From a checkpoint of a small transformer trained on Wikipedia.
Size: 8 layers, width 768, 6 heads of 128 (1 for keys and values), MLP 3072 SiLU, vocabulary 13895, 59.8M parameters.
Training: a variant of Adam for these matrices, 905M tokens, 6904 steps.
MLP neurons of a small language model. Each row is named by its layer, matrix (up: input weights) and neuron, and shows model dimensions 48-175. Each number is 128 + 24 x the weight over its row's rms, rounded and kept within 0 to 255. Numbers have three digits each.
Before each neuron's rows, "fires on" lists the tokens most often at its 100 highest values on Wikipedia text that the model never trained on.

fires on: " due", "\"", " for", " Best", " found"
L3.up1852:105108159120166158073147083076082112106122128154165142138143149163131139133065165101140105108120102148119111127153141099145112140172138129125111137125116091154096149133125106143147121130132164142111159123141140083150110100142141108141148081128087080096143119090081173175167166131170139118096119128095138113171113174104149173115122110101136154135088130172147121118142107142116136132108

fires on: " L", " B", " St", " P", " C"
L3.up2264:138151101177126102107126116118164109140129140152134142106137088153117094079130090150078121138080140159136144121159117106104159113169113108141117129074102158122114160150171111133136072140138136111127124127071141121116105119113138147164098142146136107096127110110115146110146106113114115100099142160118149130102123137172156156145116108131116121158122137113144097123135139117145091119075

fires on: " as", " a", " part", "ib"
L3.up153:136106119116096167146177143155106143112132153126101123141092106154105147164114123123143158102108106052138144130158112129137138142134140110147119145124118128108147130127054119155122108136128130150152123141124109152120111112057088122155110099163101137126130157122174155163137099145139145148134166113138163190125129153149135106141110179128125131160136137130154095142154147135148131140127

fires on: " into", " to", "-", " In"
L3.up3026:075127083148119122128142128117099100153150129118120145104140144139126183151131103127160092157109124047155168115144133146120090107109128149113130131148117129129099115118113158147131144125137134144151176134147070127117124133101157122120116139123145143131132113141147150166136114160097111122130124147145190159159115123123113167131126193130143118104097093126120103113148134139157185161125

fires on: " of", "b", "ra", "h", "id", " same"
L3.up1128:129135104105118114137112140120102131142091141131124139132130124159178117110119149144153134155122117125149108138119131128151110159175120134163124136076095106177130138121132102148149106117107096121178125167138125113112135110132160149136151143093118166167130148156124180112123121141134101153146144150143144125187128156130123105076118118124099159109137130114151097111133129142123113141143

fires on: " to", " with", " exp", " Inter", " Writ", " after"
L3.up2041:116138154160152134116071101081152110150098117141109118079122152136136111103120165164145141158135113123123159153103168136125094123085110136126150150147091160116141145076076122094157131125116119130129124141119143149137084195107112145132077143119108125145133143157136101136143125120143107141148149159149134142156103150113110143118126102120110110114131146164144143121149134126089156119167

fires on: " of", " no", " only", " Primary"
L3.up2175:103177140139107116111150141100098147122166178131103112113128131161109129137135108099132139068137114131086090122122143133146124134129130105143104145130142143112144094152115141115090125137104147157090145122144129135126104143140125161107162109135143141109141192165119137139136148128144123135153156095099109104124128119061124110091164153134127132128134118082124100136130122156160135112141

fires on: " the", "ad", "u", "i", "í"
L3.up1882:112136105100100120113080162131110091112091075109175100109088149138117165123145138125138086154133100107114153127144101092144103109125091147095156166126163124103151147097200179144143091119091124151154131185128100149099096107085119154162113126132151071140108106104129150147163139124127131105125150107123125149120117170061131129134115135123132087136119118118129145121145133145110128186110

fires on: "ant", "ure", " be", " r", "able"
L3.up1941:119120128107111138122126147134106143163121091119131128149189113138081143090123100119091106122121136145148079122095130121126115088119126133149129139149170122133103103120149138181128094141137107151141095088087077137128099124174155114112184103187126056147075105114052124172124161139129076129085125121098136153125137137146119142158148121076122116095149141141086092160148094151112103135099